Weights of a small GPT-style language model, trained from scratch on English Wikipedia.
Architecture: rotary positions, untied embeddings.
MLP neurons of a small language model. Each row is named by its layer, matrix (gate and up: input weights; down: output weights) and neuron, and shows model dimensions 48-175. Each number is 128 + 24 x the weight over its row's rms, rounded and kept within 0 to 255. A neuron's up and down rows have the sign that makes its largest values positive.
Before each neuron's rows, "fires before" lists the tokens most often just after its 100 highest values on Wikipedia text that the model never trained on; "fires on" lists the tokens most often at its 100 highest values on Wikipedia text that the model never trained on. A number after a token or word is its count.

fires before: " |" 32, " No" 11, " Year" 7, " Party" 5
fires on: "|" 43, " Player" 8, " Civil" 6, " Source" 6
L12.gate224 [145 103 138 134 120 140 124 119 129  84 151 148  61  97  95 147 152 167 136 116 124 112 126 103 147 149 117 178 115 187 101 144 134 105 146 126 125 123 125 121 118 137 115 113 181 129 110 132 125 139 110 112  56 130 139 135 118 183 129 120 112 138 137 147 124 152 122 159  83  96 137 109 154 113 147 106 159 150 131 142 107 119 104 128 112 143 116 118 137 130 140 133 152 110 133 123  75 124 124 155 145 132  84 118 155 172 116 126 126 157 118 136 144  77 162 110  70 166 159 130 117 104 139 149 145 108 140 148]
L12.up224 [143 134 130 154 109  95 103  97 156 102 164  99 118 117 110 147 115 157 107  81 139  85 147 100 119  94 107 110 148 120 122 128 114  98  96 120 102 132  95 172 134 110 175  90 110 126 143 148 153 116 138 130 100 123  91 122 107 185 110 136  97 124 139 123 160 135 132 118 136 116 151 151 131 138 109 128 149 178 108 146 130 170 145 122 136 145 155 103 134 154 143 166 127 100 124 127 120 126 128 166 152 145 114 137 166 185 110 145 131 115 109 130 166 174  99 107  79 140 126 127 111 123 114 136 131 120 153 111]
L12.down224 [127 156 160  93 135 109 140 111 115 177 150 114 125 117 108 165 134 153 121 123 117 127 133  96 122 140 125 146 108  86 122 129 106 102  91 130 130  85  98 137 164 132 125 155 120 127 158 151  82 124 116 124 147 149 137 201 145  92 164 122 100 121 155  85 131 169 144 116 139 158 106 139 125 117 149 167 126 105 182 131 180 139 135 133 107 110 113 132  88 141 122 117 114 150 139 131 112 147 159  73 120 113 114 140 193 154 188 140 153 115 154  92 114 151 100 100 110 148 157 120 170 119 131 116 141 140 131 172]

fires before: "-" 81, "." 5
fires on: "-" 81, "ed" 5
L9.gate444 [118 108 112 134 156 151 183 114  92  99 121 149 127  94 150 160 159 111 134 133 112 139 136 107  79 147 114 103 134 108  87 163 184 134 140  95 118 134 175  71 119 108 125 125 131 119  98 138 161 118 104 108 133 133 163 141 147 113 172 123 144 114 112 152 151 112 148 120 117 130  58 112 141  82 141 128 124 181 132 120 130 122 105 134 172 132 113 132 117 127 164 119 125 116 133 152  70 114 142 108 131 130 135 137 142 138 102 120 149 121 143 140 140 161 154 146 127 127 118 144 146 140  98 126 120 192 151 134]
L9.up444 [127  95 158 118 139 124 166 117  73 128 118 133 156  76 139 143 120 129 122 124 165  91 165 181 143 100 150 104 133 145 111 136 138 135 122 139 104 163 109 126 136 117  93 124  78 126 153 140 140 114 138 133 102 137 135 120 179 138 143 131 130 128  92 110 131 114 114 189  97 150  98 100 175 116 139 153 151 157  94 138 129 135  90  99 127  96 124 110 134  98 156 146 112 115 134 118 103 119 121 108 132 131 104 151 124 152  88 123 110 136 129 106 146 125  88 163 128 137  91 171  91 133 118 147  96 158 124 132]
L9.down444 [145 123 104 128 143 128 178 122 133 115 117 120 156 137 152 150 138  86 134 139 107 118 147  90  80 151 122  75 120 151 107 133 155 153 153 114 150 163 141  67 126  96 124 111 112 118  66 135 133 134 107  50 134 104 159 154 137 118 112 118 168 123  95 137 139 140 123 109 112 129 105 126 162 139 110 143 140 151 153 129 159 134 116 127 163 179 130 149 117 156 140 174 155 141 109 128 108 115 146 119 123 139 124 157 143 117 117 116 111 135 150 147 140 127 128 159 118 143 128 153 105 128  95 169 132 187 122 147]

fires before: "=" 62, "\n" 14, " |" 4
fires on: "=" 57, " |" 8, " chronology" 5
L8.gate240 [101 130 123 134 148 148 142  76 174 121 140 134 102 137 109  92  94 186 114 124 117 161  92 101 170 125 181 134 144 148 156 135  88 108 148 119 142 160  87 116  89 145 122 137 114 152  90 125 118 129  79 106 143 127 120 134 115 129 136 114 144 127 117  99 178 145 136 138  94 130 109 147  98 135 145 157 153 152 155 124 141 127 141 152 112 111 115 171 112 131 122 125  95 125 107 127 143 100 147 182 167 103  88 159 166 127  79 133  76 145 126 145 131 160 138 112 133 148  86 166 136 141  98 147 100 126  94 120]
L8.up240 [135 114 106 171 125 142 132 157 103 124 144 114 110 123  67 155  96 130 118 105 135 148 129 129 115 141 159 116 157 127 126 126 139 160 120 132 121 170 131 122 113 137 122 103 170 128 102 132 111  96  94  99  72 122 103 188 143 126  93 118 174  95  92 115 147 161 131 111 160 131 151 137 135 157 130 142 158 147 119 107 123 161 129 159 166 135 137 127 133 125 112  84 115 125 111 140  77 128 129 137 126 142 139 174 146 120 103 133 116 125  84  88 154 124 121 132 130 178 134 142  76 127  67 199 131 126 124 109]
L8.down240 [129 116 145 178 185 109 125 116 152 127 147 105 123 108  82 161  72 156 136 118 157 152 108 123 138 128 149 118 143 150 152 148 134 145 157 136 113 140 128  96 138 128 118 100 167 138 111 120 134 111  87 126  91 155  89 192 154 137 104 110 152 115 136 127 154 153 100 130 136 151 130 151 114 148 135 190 120 103 153 132  99 156 110 120 142 123 153 136 127 104 120  67  83 109 143 127 105 114 133 141 152 149 129 164 153 106  90 146  88 123 109 101 143 144 134 124 135 173 126 160  97 133  98 147 130 128  87 103]

fires before: "\n" 43, "\n\n" 22
fires on: " |" 42, "=" 21, "." 11
L9.gate108 [150 142 116 157 104 129  89 110 166 117 137  79  86 128 146 122 118 177 113 116 112 167 111 116 100 131 140  90 139 154 131 137 140 143  74  91 101 116 129  99 103 104  93 156 144 145  66 128 134 122 124 129  74 145 140 152  94 109 147 105 170  81 117 106 140 150 165 110 142 140  86 155 114 116 114 120 135 110 151 122 166 138 124  99 125 125 124 112 147 145 118  97 112 129 120 144 144  85 130 108 127 115 147 137  98 139 126 169  89 135 151  82 145 153 141  98 127 138 137 107 121 128 107 136 127 122 100 122]
L9.up108 [110 166 130  94 100 133 180 151 120 113 127 138 149 172 130 109 102 134 121 131 141 139 117 113 144 119 113 135 109  92  91 118  96 145 139 134 130 141 145 146 109 143 156 133 147 124 148  98 117 129 132 126  87 118 119 106 121 124  98  96 112 114 164 126 118 125  95 187 118 109 156 143 127 140  81 164 139 153 100 103 119 190 174 155 153 134  95 132 144 131 150 157 174 175 112 104 115 141 137 107  96 125 138 146  99 134 130  83 136 141 126 150 114 158 101 156 163 104  99 136 119  58 153 121 149  79 132 127]
L9.down108 [116 115 149  95 151 143 179 130 106 137 129 151 180 133 101  99 136  95 103 143 136  88 178 154 120 115 112 165 171 121 141  97 114 102 173 156 139 108 182 158 139 160 127 126 141 131 154 144 102 149 151 117 115 106  77 115 184 160 125 169  79 193 137 130 132 109 109 150 108 127 162 131 170 139  89 106 101  90 125 140  61 139 162 150 145 147 134 140 111 115 117 157 135 119 122 142 124 148 151 200 142 141 126  93 156 101 124  98 159 129 114 178 130  93 125 104 121 113 130 120 130 123 149 100 104 130 139 107]

fires before: "=" 100
fires on: "=" 100
L4.gate449 [118 141 129 156 162 122 124 147 128 119 137 167 153 127 118 124 159 109 148  96 166 150 129 143  98 109 129 150 119 145 182 153  99 107 151  91 145 121 133 123 110 170 103 118 141 147  85 105 114  99 157 101 157 107 138 106 133 147 115 169 110 133  93  90 106  95  86 160 126 106 180 132 133 146 173 134 144 144 174 115 153 161 163 134 160 129 115  90 136 133  97 102 166 161  98 143 131 113 136 135 163 106 125 138 127 161 109  79 120  76 139  71 171 140 132 153 106 135 162 140 146 147 153 111 120 162 114 153]
L4.up449 [105 147 132 148 139 153 113 114 138  90 161 144 130 138 144 115 113 135 106 161 138 140 154 122 143 100 118 115 137 143 143 136 122 144 113 130 172  88 143 118 144 159 130 119 116 141  94 135 110 139 123 138 131 118 100  96 131 139 139  94 132 145  80 160 129  97 156 111 175 113 149 147 112 137 150  86 160 119 163  92 201 128 101  97 113 121 130 141 126 200 113 119 200 149 125 116 166 105 142 129 179 136 128 142 117 148 127 132 178 140 170  78 131 156 113 171 102  63 102 122 145 139 103 100 154 120 113 153]
L4.down449 [106 174 134 148 150 112 118 141 122 112 103 140 170 151 129  95 118 119  93 110 166 152 160 161 157 115 107 124 166 157 192 114 105 106 127 104 162  77 167 121 125 168 116 112 136 148  81 131 123 156 137  88 130  92 140  94 126 136 133 136 128 161 105 100 124 145 159 149 155 120 167 124  82 149  96  90 162 171 121 128 147 146 143 109 115 133  99 118 145 142 136 128 193 144 128 148 159 123 172 168 166 119 126 149 100 173 137 127 153 139 173 107 149 164 102 128 126 127 137 146 105 128 106 133 144 133 124 162]

fires before: "\n" 43, "-" 12, "  " 11, "\n\n" 4
fires on: " |" 62, "|" 16, "\n" 12
L6.gate46 [158 148 119 102 134 139 128 104 147 123  92 116 113 110 146 132 121 104 113  83 131  99 138 163 109 121 156 125 136 133 129 120 137 192 127 133 108 104 183 137 101  71 116 124 149 122 104 128 140 118 137 100 133 148  86 131 155 113 106 138  97 139 126 121 186 129 125 178  86 106  76 109  85 118 131 151 111 113 163  90  95 121 105 113  78 155 127 120 124 117 145 157 101  74 118 168  98 130 139 172 168 113 103  98  97 122 163 143 132 130 108 167 134 106 122  76 117 143  99 156 124 125 140  92 109 131 136 121]
L6.up46 [148  79 104  97 150 132 164 103 144 146 111 141 131 114 122  70  86 164 127 147 174 139 153 193 127 124 128 129 137 103 141  84 108 120 132 112 156 120 115 142 177 127 104 130 136 106 138 117  97 116 116 128 141 132 127 107  98 133 135 168 133  78 157 120 139 117 116 103 109 116  77 132 126 129 116 164 121 106 131 122 146 146 157  73 130 147 135  74 101  93 145 129 116 111 170 134 164 149 155  85 106 141 126  86 131 115 119 131 105 144 137  97 126 149 118  88 106 126 127 136 107  86 142 121 150 175  96 139]
L6.down46 [ 89 158  91 137 136 170 185 155 103 120 123 119  95 125  91  82 134 126 122 152 137 117 144 104 138 146 135 117 129 122 182 108 102 130 128 151 117 187 109 151 133 115 181 114 160 132 176 165 146 134 139 153 130 153 155 127 144 111 129 128 139 109 109 117  95 154 126  92 203 194 210 138 124 147 112 149 154 116 141 145 126 128 151  85 175  81  77 112 135 129 136  91 126 145 101 113 156 104 103 103 130 127 114 123 164  98 101 108 100 116 142 156 129 101 104 145 132 118 168 111 128 143 105 154 120 104  97 161]

fires before: "=" 100
fires on: "=" 100
L6.gate292 [124 105 139 154 129 146 137 128 168 112 113 167 137 149 143  88 176 146 161 121 166 161 181 129 106 104 137 107 172 181 155 121 111 137  82 126 175 148 117 101 142 142 160 161 131 131 122 100 150 127 125  94 159 134  92 145 145 129 102 139 164 148 100  98 122  97  91 147 170 137 166 111 136 128 149 139 160 136 141 133 127 120 110 141 157 115 114  95 121 157 125 132 139 113 151 165 102 114 173 106 152 133 120 136 126  97 152  86 163 115 108 115 126 168 134 158 125 100  97 163 108 138 137 150 158  88 139 139]
L6.up292 [134 129 169 117 119 178 137 112 131 131  83 115 144 134 147 149 136 144 133 157 141 138 194 127 154 122 159 135 130 167 145 112  87 139 119 135 131 187 147 122 106 135 141 131 136 158 125 141 140 138 145 126 146  89 101  98 149 128  93 182 138 146  93 115 163  68  96 105 152 109 124 134 131 140 110  94 131 156 145 129 154 124  84 126 113 159 148 130 111 129 102 154 152 138 128 141 130 109 156 131 125  99 112 104 103  91 130 164 162 170 165  85 110 141 125 115 143 137 138 141 133 129 116 101 183 115  61 126]
L6.down292 [143  98 166 102 150 125 165  74 129  83 134 131 168 125 103 114 132 127 156 103 187 171 221 143 109 132 150 107 153 178 143 144 140 143 105 139 179 148 150 102 134 108 138 154 140 150 134 128 129 143 135 119 148 102  85 125 111 137 100 139 126 152 100  92 106 113 143 162 177 110 182 121 118 165 115 142 135 126 119 146 138 113 150 148 135 127 109  93 136 169 103 108 156  91 151 135 122  90 168 134  94 140 130 150 139  94 143 139 154 155 124 104  94 139 112 142 131 104 105 125 106 134  96 138 141 117 121 118]

fires before: "=" 100
fires on: "=" 100
L7.gate436 [125 118 125 157 163 131 113  92 144 113 123 128 100 188 152 127 141 126 133 163 170 157 170 117 150 116 140 134 178 102 129 133 129 120  98 119 131 127 141 128 108 142 117 151 135 167 144 101 152 122 122 121 159 123 120  77 124 138  96 140 145 164 129 132 142 109 132 133 157  85 122 139 100 142  97 112 137 120 168 138 176 146  96 113 152 167 126 137 142 138 117 147 136 119 110 115 108 109 136 141 131 145 157 131 110 141  98 127 148 161 150  59 153 132 127 127  85 104 116 124 166 152  76 117 185 130  92 164]
L7.up436 [105 124 139 134 148 122 143  81 118  68 159 156 156 139  97  69  97  95 124  75 162 148 172 127 141 129 154 104 170 129 157 139 114 136  85  99 153 106 125 128  92 126 127 138 147 172  88 119 105 110 121 101 119  88  85 117 109 123  82 162 141 126 105 140 101 127 156 105 184 129 108 108 135 127 131  87 167 155 163 153 125 146 168 101 135 151 136  95 141 135  91 104 179 120  99 129 127 112 168 125 158 135 110 146 114 135 109 144 146 149 164 111 143  84 140 116 120 112 131  97 134 129 104 129 194 102  98 139]
L7.down436 [138 130 129 113 144 133 138  98 151  60 136 164 174  79  93  99 110 135 100  47 141 141 157 140 133 147 134 112 135 125 134 156 132 122 119 129 150  81 115 122 105  99 126 136 153 164  86 104 123 112 116 106 102 112  96 138 116 117 106 148 115 113 105 103  93 147 149 122 148 130 119 137 138 116 139  74 157 141 133 140 125 140 159 144 142 138 146 100 144 151  99 129 146 115  93 131 130 103 173 122 128 148  68 164 121 126 133 142 123 141 129 134 137 110 161 141 162 118 147 115 108 111 123 159 146  84 120  93]

fires before: "|" 87, "-" 13
fires on: "-" 69, "  " 31
L9.gate336 [117 119 111 119  90 129 129 125  87 116 139 166 134 140 113  96 153 109 138 104 139 109 142 134  96 158 130 142  91 118  85 132 114 151  76 101 144 140 172 127 117 113 170 104 182 135 110  82 139 108 148 110 124  90 140  90 114 143 161  98 127 164  82 171 115 143 160 137 131 103 117 103 118 180 120 173 127 116 163 129 145 152  84 148 171  91 135 141 140 125 136 118  89  99 151 110 194 142 144 155 156 117 112  96 119 149 113 110 121 136 137 128 121 139 131 166 118 167 131 169 137 157  87 187 151 155 134  96]
L9.up336 [104 121  88 122 107 115 144 102 108 132  94  97 140 131 110 113 126 106  99  77  87 116 141 125  82 123 177 102  95 111 147 140 142 155 156 114 175 122 132 157 158 162 122  92 152 146 134 137 142 118 145 105 138 175 137 133 162 151 133 121  98 142 138 123 134 129 107 143  77 134 118 108  96 110  82 158 122 109  87 103 137 122 112 107  92 116 152 131 138 100 104 138 135 106 148 108 142 144 115 141 139 150  84 176 122 124 110 165  89  95 124 137 127 164  61  96 185 137 146 193 105 111  74 157 128 139 141  94]
L9.down336 [117  76 118 149  98 139 191 146 125 137 123 159 145 138 150 110 149 103 144 108 143 103 160  84  99 121 167  98  88 134 102 115 131 177 116 109 139 112 136 150 116 111 132 143 132  96 118 141 132 107 109 120 148 139  81 104 155 101 171 130  94 149  92 154 100 134 154 130 120 116 115 125 109 121  50 122 102 116 136 109 121 144 103 133 180  96 162 146 145 148 146 130  78 125 143 116 168 165 169 130 143 131 114 150  97 104  87 106 168  85 151 132 120 159 105 130 128 140 143 152 133 151 104 136 132 190 136  98]

fires before: "\n" 53, "=" 19, "\n\n" 13, " the" 5
fires on: "=" 85
L10.gate248 [113 169  78 128 107 139  93 108 102  99 165 117 155 155 171 117 142 130 152 101 134 116 162  89  92 113 110 143 106 153 127 115 143 170 115 111 121 103  76 118 147 121 132 117 151 151 100 135 132 109 120 119 124 126 125 130 104 122 155 168 123 145 113 103 137 132 149 131 128 105 126  98 120 114 133  78 103 130 155 123  96 110 145 147 139 122 171  90 100 153 155 150 130  63 162 155 108 146 110 146 170  97 158  94 114 101 152 144 114  98 132 141 120 120 177 117  94 143 160 158 133 150 100 128 198 118  91  96]
L10.up248 [109 131 140 150 118 120 178 148  90 149 153  99 163 119 120 145 124 134 183  82 156 134 113 129 134 103 139 130 167 120 115 101 102 125 144 122 100  96 126 149  94 121 169 117 143 130 116 106 116 111 106 107 142 129 151 143 136 102  93 139 173 154  96 153 112 114 115  57 119 111 154 144 147 151 122 144 163 159 149 148 119  81 158 149 142 148 132 106 171  86 126 150 174 152 164  74  79 129 168  96 110 105 123 159  61  94 137 136 146 137 136 107 108 104  90 144 102 125 157 149 144 127 107 136 139 166 132 116]
L10.down248 [140 139  95 131 142 116  94 113 109 148  97 129 184 146 119  78 148 168 126 144 117 117 143  84 133 144 130 156 152 157 174 136 147 147 142 147 118 133 107 153 168 105 141 110 142 167 136 158 154 156 110 135 137 136 117 141 115 117 110 130 106 124 156  96 158 115 135 169 178 162 123  93 104 104 149 123 114  75 147 110  78 132 124  84 135 127 144 144 142 161 177 120 115  99 114 159 109 166  73 162 131 113  76 120 153 121  73 128  85 130 123 147 135 128 154 131 137 162 136 128  85 125 124 130 123 161 117 128]

fires before: " |" 58, "=" 22
fires on: "=" 21, " Team" 13, " Player" 9, " Source" 7, " Party" 7, " Title" 7
L8.gate81 [158 108 121 168 148 105 123  94 142  86 149 157 137 118 119  94 125 136 103 106 131 168 174 100 132 144 121 142 155 132 142 146 109 158  97 138  79 145 129 128 142 111 175 130 158 128 113 120 167 152 134  94  87 115 121 153  96 131 110  94 120 177 130 153 143 137 173 153 146 129 128 150 120 122 148 112 105 124 122 115  95 139 123  97 162 116  77  88 138 139 157 137 132 149 126 125 106 115 139 167 179 147 120  72 178 145 114 147 110 123 109 159 134 140 145 179 115  55 144 139 130 162  82 135  98 137 148 134]
L8.up81 [148 142 157 170 166 129  99 115 156 107 132 137 137 132  95 119 133 149 137 126 125 142 156 119 122  88 125 149 120 139 127 120 150 132 116 108 115 156 132 116 140  83 158 149 129 102 136 101 179  76 143 137 141 111 102 108 105 134 107  95 170 104 110 123 122 153 124 155 144 115 143 113 167  69 128 151 110 107 102 135 121 104 105 147 132 125 151 114 129 138 136 115 114 179  77  59 118 128 144 123 160 130 119 131 139 142  96 121 126 138 129 145 149 130 157 156 150 108 149 154 103 135 104 143 132 110 117 151]
L8.down81 [127 147 136 171 163 141 183 112 136 101  89 116 136 129  99 107  85 153 139  89 126 138 143 127 111  86 116 107 134  85 156 153 138 126 114 127  92 103 137 130 147 147 146 141 136 101  93 126 156 135 156  98 119 118  94 131  95 142 130 124  87 141  97 137 166 186 146 161 141 158 115 148 112  97 121 106  93 130 134 142 152 116 140 125 136 113  75 131  88 165 122 131 129 145 110 121 139  96 120 142 137 112 138 103 170 126 168 125 104 112 116 124 166 158 153 158 120 108 162 134 109 123  70 128 106 154 154 169]

fires before: "=" 100
fires on: "=" 100
L6.gate490 [ 94 131 169 137 143 132  95  87 146  94 149 111  89 114 112 113 140 116 152 120 170 123 157  76  96 152 129 145 116 112 149 143  98 129 102 101 188 125 145 129 136 149 119 100 117 133 130  74 143 115 116 155 124 120 151 140 111 110 139 150 136 133 115 105 165  95 175 134 140  99 132 121 102 152 130  83 146 134 145 146 155 123 117 136 156 119 103  87 152 140 106 106 176 129 119 135 112 117 161  94 143 142 123 113 118 134 110 179 114 139 166 100  90 132 177 160 144  92 179 125 161 138 115 103 189 117 115 149]
L6.up490 [123 142 108 112 120 120 132 123 110  98 128 109 150  93 135 137  95 110 133 144 163 149 167 100 122 139 162 100 180 125 161 167 118 147 139 102 129 101 133 148 130 103 127 132 160 159 119 119 141 166 116  94 181 129 157 106 122 149 156 117 142 114  99 106 161 106 140 121 174 133 140 185 134 125  92  95 108  80 136 143 161 137 132 161 123 110 111 105 195  83 126  93 163 120 132 125 138 148 151 149 137 146 115 145 120 122  76 104 178 118 131 124 130 150 128 145 122  96  83  84 122 197 116 143 173 134  83 112]
L6.down490 [101 118 122  93 144 125 125 128 147  84 136 129 136  95 134  94 144 138 149 127 169 118 141 176 130 151 126  90 143 117 172 136 133 102 143  70 144 129 127  97  77 112 109 144 152 169 139 120 141 123 110 148 132  75 147 103 126 132 102  99 139 113 146 150 138 140 166 157 162 117 122 156 142 118 134 135 132 134 165 113 117 143 144  87 120 144 131 111 160 142  73 122 145 106 114 148 110 128 113 105 156 131  79 144  87 142 117 141  98 138 165  60 153 138 136 130 151 139 175 100  95 125 125 147 175 106 109 136]

fires before: "\n" 47, "=" 22, "\n\n" 17
fires on: "=" 85, "nt" 4
L8.gate353 [166 146 139 104 153 157 117 110 150 131 130 115 117 170 128  99 137 125 131 112 128 137 155 120 135  74  98 129 152 114 123 116 168  89 116 106 127 185 156 132 123 123 120 152 146 177 119 133  96 123 100 123 151 108 182 133 132  75 130 130 123 108 178 101 166 129 134 171 123 106 119 163 130 134 153 120 111 165 132 150 114 105 150 134 149 109 134 100 135 134 156 187 101 108 154 119  74 143 166 108 125 104 125 150 111 133 125 144  84 135 101 126 125  92 126 113 176 102 132 195 113 131 137 117 161 150 119 111]
L8.up353 [100 140 136  82 132 133 133 162 102 150 136 152 127 141 121  77 180 162 130 121 119 155 142 130 166 114 125 136 140 132 168 168 132  96 141  93  92 121 155  96 178 120 147 132 153 102 102 125 125 162 148 119 124 131 143 115 131 114  67 141 128 127 123 101 124 120 150 109 124 141 120 117 101  90 166  84 127 114 131 135 160 118 130 130 144  95 113 100 104 127 137 133 117  97 127 113  87 102 143 167 192 166 106 108 104 143  86 140  73 146 142 131 151 119  68 154 125 123 117 133 105 145 137 152 112  85 150  90]
L8.down353 [127 128 105 136 133 164 174 121 111 107 136 139 135 146 100 108 130 146 179 138 136 105 136 120 118 136 138 116 141 144 137 165 109  89 102 154  62 101 115 112 137  62 131  98 111 121 116 147 119 114 144 141 160 123 117 126 160 112 103 138 135 120 121  81 136 116 147 181 117 132 147 102 103  78 114 100 124 138 129 107 117 183 151 121 148  71 118 113 140 103 109 127 111 127 102 100 124 136 139  98 148 139 147 114 140 101 163 134 119  87 117 159 110 102 144 137 143 114 118 114 136 168 129 145 121 147 148 181]

fires before: "=" 99
fires on: "=" 100
L7.gate278 [127  95 109 172 158 102 122 139 158  88 176 127 129 143 146  95  96 101 151 103 112 164 146 120 141 137 138 121 138 118 170 138 136 125  92 118 119 140  93 151 152 127 144 125 144 133 138  51 162 111 125  83 148 109 169 140  85 119 110 158 139 100 160 119 120  83 147 109 137 118 171 137 117 123 124 101 151 157 114 123 147 135 106 130 135  97 133 140 117 157 177 140 122 164 113 119 110 129 130 119  99 132 119 126 125 152  99 113 113 133 116  70 169 115 129 131 123 141 101 112  89 105  91 141 126 151  89 128]
L7.up278 [136 159  99 157 151 119 110  93 108 130 146 133 144 103  84 110 105 113  74 119 141 126 139 106 138 117 144  84 164 108 147 153  82 150 115  98 108  97 149  71  85 129 119 136 105 165  98 127 120 117 149 145 138 156 114 148 133 148  90 139 162  94  91 138 102 131 162 128 111 137  86  92 115 107 158 136 131 135 143 126 160 132 129  75 156 105 142 109 159 124 137 107 142 105 157 122 112 106 159  82 126 121 123 128 133 166 139 159 146 171 103 103 143 131 122  91 157 125 142 142 117 174 124 141 174 121 115  92]
L7.down278 [147 174 111 158 111 113 113 130 117 129 124 103 125 110 117 132 113 110  90 101 161 110 122 123 136 128 125  80 142 126 167 123 100 132  65  95  88 113 112 130 116 142 123 158 128 182 127 121 123 109 154 159 137 116 172 130 121 116  94 141 183  81 119 119 136 108 155 126  88 153 119 113 145 110 161 135 111 149 127 120 163 138 115  77 163 104 153 117 203 126 115 127 147 142 121 146 109 139 157 151 122 115 118 111 169 161 109 130 154 142 124 110 153 118 112  96 140 180 150 170 131 142 115 149 194  94 108 119]

fires before: "\n" 41, "=" 29, "\n\n" 23
fires on: "=" 91, ":" 4
L6.gate362 [150 130 134 117 122 143 144  84 107 127  96 132 129 155 103 124 148 114 117 118 140 157 129 138 137 118 126 109 138 156 148 123 115 172 120 153 112 154 149  75 131 105 114 161 128 161  98 122 120 137  87 112 115  96 121 117 176 158 129 131 132 125 100 146 169 142 144 160 120 134 137 139 184 185 130 126 139 176 136 127  97 168 153 126 108 140  99 139 142 134 136 153 156 153 158 117  98 105 184 167 137 137  86 149 133  95 156 163 137 148 121  99  97 121 102 135 153 153 147 138 149 168 109 103  95 100 148 146]
L6.up362 [146 132 151 146 132 140 168 151 117  98 107 128 145  92  74 103 131  94 119  66 135 138 111 159 106 128 133 127 140 127 139 188 131 150  98 154 120 133  98 138 158  78 168 125 146 129 157 142  88 156  91 136  96 130 117 122 109 160 102 133 151 103 140 118 163 108 148 155 128 109 115  94 112 118 137  77 143 144 161  95 132 118 115 103 125 134 133 187 135 164 128 168 145 179 186  99 133 106 163 121 107 122 125 127 111 144 119 136 129 130 193 137 130 108  88 131 139  96 154 136 131 128 113 123 158 120 110 135]
L6.down362 [ 97 116 129 168 125 133 189 149  74 105 108 140 144 124  91 132 123 123 115  63 151 156 118 146 116 106 167 146 135 137 114 172 139 142 101 159 124 113 145 156 146 101 155 104 145 143 123 122  85 133  89 131 148 135 107 143 132 156  85  98 142 110 112 138 185 134 125 150 156 131 171 111 122 178 110  80  88 161 162 117 135 150 174 144 108 113 153 118 156 118 131 143 155 149 185  97 118  90 199 136 150 139 121 101 155 132 133 143 124 130 159 129 111  86  86 158 156 117 163 118 130 123 130 142 147 110 131 160]

fires before: "=" 31, "\n" 8, "s" 8, "d" 7, "y" 5
fires on: "=" 41, "se" 8, "tor" 7
L6.gate214 [116 118 108 134 158 121 116 178 118 116 185 100 131 138 126 116 146 103 109 112 179 154 133 117 176  73 100 119 105 178 143 137 139 104 139 125 163 166 122 158 133 151 124 167 113 159 106 112 123  98 126 107 115 118 117 152 131  96 146 126 141 109 101  87 149  92  70 140 157 126 104 129 155 132  79 144 132 112 107 134 149 159 137 145 126 126 119 115 118 134 170 115 122 118 174 128 162  84 169 147 154 123 160 115  98 144 172 146  90 148  89 120 126 146  75 110 169 136 119 181  88 106 120 156 149 135 119  74]
L6.up214 [129 147 127 114 144 133 125 116 147  84 137 161 108 114 126  82 101 130 120 143 147 135 125 167 145 122 140 122 190 125 136 116 126 122 127 133 140 126 111 108 145 158 141  90 169 114 114 119 132 196 102  84 141 122 134  89 109 109 155 111 160 141 135  51 121 156 161 119  76 126 141 135 143 127 116 113 169 128 152 187 127 112 152 120 123 104 165  85 139 142 118 146 141 142  97 132 103 120 164 126 135  94 100 137 114  96 117 140 116 140 137 128 149 177 137 110 126 124 122 142 120 129 130 145 132 124 167 116]
L6.down214 [140 156 151 105 128  99 126 124 182  97 112 178 126 113  95  96 136 145 153 135 128 124 143 157 154 112 154 103 170 133 124 107 126 139  95 147 121 105 138 126 148 127 120  95 162 117  83 105 127 181  94 103 145 155 150  84 113 134 152 119 137 143 166  68 125 169 168 142  88 102 153 130 173 125 125 111 138 118 148 195 111 118 136 114 106 115 174  74 140 132 126 124 108 107 114 136  93 127 115 144 131 102 101 111 136  98  97 127  96 112 126 119 177 147 141 117 119 104 112 129 130 136 141 146 146 116 151  93]